From a checkpoint of a small transformer trained on Wikipedia: 43.6M parameters, a variant of Muon for these matrices.
MLP neurons of a small language model. Each row is named by its layer, matrix (gate and up: input weights; down: output weights) and neuron, and shows model dimensions 16-271. Each number is 128 + 32 x the weight over its row's rms, rounded and kept within 0 to 255. Numbers have three digits each. A neuron's up and down rows have the sign that makes its largest values positive.
After each neuron's rows, "fires after" lists the tokens most often just before its 100 highest values on Wikipedia text that the model never trained on.

L3.gate851:174140106117113123093099186128125190097142166104146145109167111177136127094114139082089133122114112138135145083124118095184166203066114112080121121200138088140183129158127066169116106163133111114134137059085113124134043114143114142129118149082130157149109119129147194163154171082155087143155079138119100142143145086110142153158137185073154095077160071095125126155119095157135083107121121088127146093093149171144144118167123160091102152124092110116077086170129171134141119141057121138145129091156099156177169191137088129054105137092161150071113096038113179163119091104157148075112067132138129191095164139178108134111132115124124179089140058167147146154136142137120116121120152106116145147118104160142104110113094109163145133116193138197127153155101158112152137103141113
L3.up851:160122094101132150084071146068140114160081131089063109077028162156199141150112136117169159107172120095128087120174130133096099126147140127126146128135141122085086133124089154112131134093123162146203113112182116112150133124145096115174136142122076090117107091104134134131121119163155104108118146162170135205059118105125120125094160143098144116157163133105151126142094185165131157090047126114167078176129135133141105127124100117139112077200137095103120185154111105171094082144130127166200086114113131162186140075149158175127107132091100166195126102151129142123164128160171146126097124148116136118149162163143112124125145197147120130108103127194087147223175102147108104143223129117129128124164074082101148162133127083046127125153105114132149110143123141103117137118150148
L3.down851:108120126163073133163132131183118191155105077128148165168097101116151120138067141088096149094123115132119153118103098136149128104116102144136065073134156140169126138100119135119095085113097114176138112122140159108140137100195157184125152159157151151134111180148091158070082104152129105105078158123191135110097176133097154093089085160177084175125154149113110123064122068097068113100150148060164103135111170118131077106113096120120135137036063064119148138073127141114178090182139128062093160141103201115176178106144107128118128089100154053130139186142179123123120111063053152118117134135143106144198113078162148134123094125117138150111195096119159129121072150175079094115120132068176134148140122121106137048142137164163167119162126081098102107121158173119088187139158112
fires after: " the", " a", " was", ",", "The", "s"

L6.gate399:116110112085108109129115128153144051131148056114155068162157156158183116161065148134108097144099126143071156108044183161177133138109137152125109134128140132154104099152097115123164134094095134126117160186114101117078177193098077054112126154073120105104122193165066164141161106147121189156149133149172104070158172168099133162125119094133135094095092083123131157064047146130104082094124148134145107143155106159154128131121152091101114125149125155167155080117117199171127109083131093165163101099149154160137147198093175114104172175181096034124166141112123085120124105129095162125114110170117133118053074107132132137182131117117082165117136162109150120097084087068143147158136142196132092134121136165144178161142123132090121130154122101118086146118065121093114155133203184
L6.up399:146155102063120145098143114182149126123129137162113129116171089123102113107091146109110077081114138113150116141125097162115110140141109122087148192141165111073082139141134126190151119106152148059166082098159107191149146100109142083097138173131058148188121087130162093114103044107152133160082118160121145124143123127148126112149108162128102116134110139079044143114124187145091090136099107133154082129159108073172187153164145110113170118129134157090097086147090092176131130154150087087137146168134172183205123133119136139181080165105139117058090095128081127113077183161130075149124118111126147106077136129111113104087130168083136143156088163142106112154105182122153118098078133099106145082184143149092117120086125112129141101037143137121132172123186094073124116120141044
L6.down399:128131113118197153171098145117096155145142146131132126097062139076184133112142151096084131055092101096137126158132116168126136128182153140133184091113121107192167107128148185164190097099100126157203094124101122186124104165163047121121140077067082104153129143108115141163153092088108125094118156151107169122149112084150144120149128132109149139153114134150096091149095169135135057132126095049176119117086133176180106154129110147108176081227072108150112122129142171129069100121140127106127102117126112116122111094161094120137152156071117145074118134062110115123140160132122155152070159176110137087115152122217033061102102151161169202129096144159128140183130165122128072146159110184157132143185153136109095123086107090135108119177134100142151133109141184157151088097102108
fires after: "\n", ")", "|", " to", " had"

L6.gate556:101148127096160110157116178168118091178115118134071186148122145158150168183089109163163108136126092075144158137146127131118162126116129110153120088172151162073105153083176166135159166131112173077132116146162160107066105136134138185094112130139112068131115146135092136108123121093123033076116145120129141105089084105186117158119136117130113104090091071113189147149134094143086102136139162157118117110113135097105107105163158104063153134182135139083133145134097160179115089127126149069126110115062136104085093098163116132156151172129141065093117070128140135095129143120131081170145145066124116118119154160169132156198158121143132156137123144092097068190089163117108116183172088171157082172125128107117154159183073040092164173149109102122135103128148141091103099085167128
L6.up556:186117118176120132122104116099143079147158187106196120150150124125134159140110118198098108119138139124158082159132100128105129135102116138122146132070102073118040127137127137166122093079137095130095131088111168081126144048135169116121128116053114151099156103133086135170124094084144097134111152164172184109126121163151142098099110120085122167086118141159105115065169158138098109109124121104163122150166117155089097108117183149069149093131093048057140091090122116131131093119128176063109096119139125132112186154092135122083170080109151163127119127173132180136059093121121159134204105152063165151165141135140171123164070106168085128097077135164120126105137183142162143135112100108089073096157116210073120171109097092089152060160142137093079106141198098084110106180128154
L6.down556:156139082142099146130150129122102135104104166163140224073102116141173127122125092135150165099198129122109169147156155136111064128104152126135145121069130069185127157146135128093139101127082121148132092085114191109114050139107159129104129147119107092138066105129130113104118097108091164139153166153112157186108131106102145095118159156112148089116132125161076065123172114098118129038161146136145179167142140210140114107159150165154126079114109130083148080092132122108103091128112136121122170099095095158143129073149087097093116135075135160151134145135132081158101126133143135155101121088142095155120185098123097126121135101167113121115136115126118063094147133162117097113201114156126151102136124102128166208134154112136124059149088129008129127115105150150187184133205094
fires after: "\n", " "

L3.gate832:130137079118116133109130076105168161127087155116108121206172093136132142108113157137112113142170104121142130121138074141086143128090091146143181147110121166213112139154120103092075106113105161095072139128074133139204098111119147164051118146134163173135111130107195081131147128119108119108138133075176089113126122130146111128172078083143108073122131161093086159116166142156141137090140104140085124102103117081100143137121125159107147113071147123089155124084119086120140100122115135105102155138121078149149147170111181110058160189115067081140127156148198057091109094138090123092140126107141140134108168152135157097137138112103131119074148115160184149092140113127123152127145090104100044090152093109163110127129206197152126119109080112142171130156109127148098130135139158
L3.up832:115151104116131157148089153103111076100096115149180100114122213145110126130134176168151102132162094162103074136170138081077168149116147126018141099170133167152155127132143140171192090152154098144181129091135136092144110132127119131120150132068194117152113129096106120140147163127118136128121098070113165175102166048144179169172109068180163110162209142114149107097133182102128101093145193070136117153077130084133177154119180158153146052073093104119160168110147090105105091111118108089090138139161135115144133125163145110150140120075153091153149102090082092179191180107147151089124162126158116145117137153141068141150108174121123143155082095121148102065102105139145145098192170168146140139219112163135098123135107185143093159143100129163192086137105147145074097101054132
L3.down832:111109111100116106127103173094141104098128197122110141194114172137153087094136177164139175140166217111184159146127141116179140137132112162103133145086147021166082109143098155146165166148121094127138116112151132055131130096175119140152100160134108135139099087144145126113211142131110071116215192104108177100124134120179130113136106094177167147159108121117138111102096146153181098081129177140152165107169136121118158153091164166110121145082136202162149177110131117094150158118087054099153094172175187085187165099160155130132129169063135078161135161126180091111172059134109182121142124062105130128137134114117088046094112136056122151045115161108176065131109124096120157167109081134101134110154102131097135151108108136107146087202076168075152107093128196156083129149106147
fires after: ".", "===", " ===", "==", "\n", " =="

L3.gate691:163071160077133139133147087098138097072106116131163113133068144066133124121138171113113135097070100137090094103145143097147122055153116094115133184171156157137099188184132078121116083157174179147186101108152126141113136183106080059139138137144128198166130125105142151120130108170063113089132158097121149100152101142082093062139138169140137137131145077142067146142139119107195113103125073140099117118104192100113136153125113166134156161110120161154152097107157146103141132104097103133086097141088159128139115127130158161104093059142108110117078188108134091110116134103114162083136097136076178106078111136126147134082127083109122169101195094129171074138097124129064133096164193062095071068175123061118090159118121091090158159148143164165159120142097138144123105160117166
L3.up691:188159211154185120142123158154178173224139120096079185052139125133091075154133128089083165139120149130157117050174100155146148074130138154018063114173109110108076147182145167096177132158159088149098153113088119119036146102135147143128128104124160092129118132118157149140144112133111125113085110162124147169091157083114106203110149090103091139200129198090165174147141114113126152130129154154166157124177120142112155121137075099138131060134154091161149151122112110151081155133169142119140168115192177151106119116099127124105132170159125102093095052135052101077160163135071165087142195162182061147176110118174145107112102190088099056125121131096112094099147092141130128139168107192109138130097102125105097088141145123127172141166092106185119148120109154171132086089125118
L3.down691:163140154158083085095172124158118100074091051102150164123092139118112091129098093101155127191163156104098110106090151100111117187119078142116171084163126137167135168105112116155134118116167109121115130121128127110167109143121118132172114062112130079128140191105145087080135131132076148171082114157195148118064155168112115218162087125118131145144164184105185168118133144071128163096172154082104108112146077100198126125165136095125146104101178091086161096103121136142170165120150141103162123173115058083135142135179147068086172107094108085068085087112149108122172102129167096116124119115100148163121120113148076171117161130155108133119077180077153094148167112111111124123066141103126087165102166178121167056115115131183098162150106116116162157128138096127136149198173103
fires after: "\n", "s"

L3.gate509:116197111119169094111125134137107116127098046079083164106136143110149142133117155161169162161140117079115146069167117071110110122091133141120178134140166154130125083156100194178146122185101130207070150142073104161119157136084157128121137144125100154112110063124151097082103155162142149150180163146138188123142165140114088125159146102100142153096157183116187120162169113170142066171161093094113177065128161097117125139143133117144130080181089097093152154114135150161129104098112126109148168109113079110071078160160090131164134080138121157080103148082171138090182105076067110154107151152102075206103087118169148114124155111126111094108114114187147094112100134093121069086125064128119122116149113092111134131138129169111188098139160164117129163192114130141112158132046134
L3.up509:137142175131141115140110144095116087086088139122142140138168115097135097112192107102145109146153144129165202199201138110159133186106121166109145122161142114136138092072084127155188099099150106095132128098122199105134181147098147129124170096152142124143134082129113179128053134151096086080165149130119091129096143090167133141110134142102117173153123143114099170076167133131182158086156124220173170119161130142159127152103107152153132195069143157147102137136107105125147117115098079173172061103083177174092166097146090162084106067185115108057145129106169123093073176095129193158116158184099143111143060106155119107110136138133159159160151181132126126113119107183105187084095149137110099096106087132140093106087161099209149148149158115157224145099069180146074128140147153
L3.down509:157128136145132098116200112087104126125178074151108109110181150123148127126066132112132071138151166083147078099130103134088141142115132107129098081105137143138082159106140134188165161128092107158151140156134108149118149131128142162149130156159049190133147122124151092121118127179153146133148097168165125127093126149066147139128200105060081154164149198059137136151152150129136112154158095068098075103104123082140129070102129147103112098126083136081120099110157103059104179124093097132108131141157047110160055078176149115199115140096166121122139141104130110150137052138123138112170138148083057134164153142077092094123120137151095046086133141137147085136148163083091142127092099119149131153109040124100158118143137168125164136147139137121173144170194140094161140182073125
fires after: "==", " was", " re", " (", "\n"

L6.gate487:055186156098202112134133153142129124166115158123130200164128077129159133093102168164146182125128175132121143129131149067114118176053180084111141132136106093153141172161145081168125118220120157085154185080162148106112144146143092128159133140149126096141069108165093122113144104067137053142150166103080087088134108126082173174095125099160103104127129056149097106123097157129078141092082127119159119087143135102132114035116181131129077137120105071147130155116108163160152147130154151051103141133074155119160084147093192203164148158113150105156083100102175172129158155225144180101078098139170123151175154125147093182126099091148144187123119157133065132178215148211098178120110116138155132117103093115089183130148112133152073114144160145144137112135189150147160078080129161
L6.up487:145115105120054100133167128171062039103152188083121134114149118111129085160083060107170135109141088127134061093082124200134184158141060102120153092127096122101111177131193089088170153173124189130126140141107126179091094134120088141164140163162177089134171083161096119122131124140160121131136149169143064140114093129115061137160100134154118135056084139175148129113189132159174139101106176101087134147149098153125100068127138223105133175130132075114097100111154174179124081148117152104199143173139123133108131134096118151134073107118105123159152139175155141135105146102144145079099095094134110190117146155180101122190137137091137167075182124029131098103203076132123134150138099162162133083101083149122127078087060096113140133111123086103128152141118099111162186112141146
L6.down487:104154091161100142108093113135144197172103090207108090101113104128198119075166153109122131146149158120124112129051136126148130101091130120128196090090163143127161140183060087114132175144173154130057166145112138100065160122156149179129124146110104152123123170103156086137109123122072065131086176162103180192130132121132099156129181098144096143212128140106114151101114122073119137076112121129054120123150167114124149134159120122117073130093156141096180160124105103124077155097169173131078136069149104149116155094155144092157126168138134122144123116110139087102113176081092135160086077120093101083127143171084097142105129116147088127139099102190088153100150212087116143155159107213136116158136148158083167165126145144097167074132102147162086127148185139144149135115101196
fires after: "\n"

L3.gate622:120174115089116163126107133166088187137161107094108103200212109128156113116151073164158120107062142125171067105187145086156096115112102134064178123159109120137102142133172159172147145091135096130087123117155224130138145130202078126185142093132095096141144176160081079063090128172066173166143171065138186137170172120146141119133067113101149178205104153113124141062105142190130134123084161135170134161110186130090191153128125124114117182162124113142231120134121067122095184140138128125161117138107103116150121122147148119110176116115167106143181159111176131122095211101140150106142122123107093129108156184138204165138135124105080183140141128057123099170130085163178131175140115152076098153147130142145147148128140117088109086170044061075123128176118133112130128156133107
L3.up622:186139107140112083142179136143144115158126101080131129104139124101100150127130143104086084147106143097103149104165082115112112179104136162120093153153141176153110145069151097096173072133158100120121154093126105123053146135227173111115119089129051152166095148202108131126132130113159101198068085140131124132185147149140096088161131138166145112139059046216136106152150170088164113118112155097188190161148074121155052139144062183149139044157109162195136125081151182100094126109113064120122096099116075140108138119128120112110129110136150130116119136149137129191159155118137152124153116109145122200197109123143110159117153191120101085064110105132097152151137140109165141212147107097165098118098137126106139123130129111107141136134120151138095130194110121160156153141115159
L3.down622:144096118097105051150134175139178113098153185083163125136095179150075147118168136103143106113122118104103110086123109116056134182150066087098094140127138113084140119090126095116129093104104115115091120085123132164112077162110139184093108117105152177135134084162139133097156098162122162124103144149099109212159145141156140170144066050107160147141140166123163142128096149140161144098164137088189092089117130165107158149110152200077078110135158068129101160109136164118093119160137154123124149189156102114085142096162154173119146133119160135088159136131139180130067109089136186137165087110182122157142191051128056144134116171101085163130146141121103115078147151097073122088101153159103021108160143170120102159166122094111086078115163111103112126087141138098123119053120112
fires after: "'", " born", " died", "\n", "Born"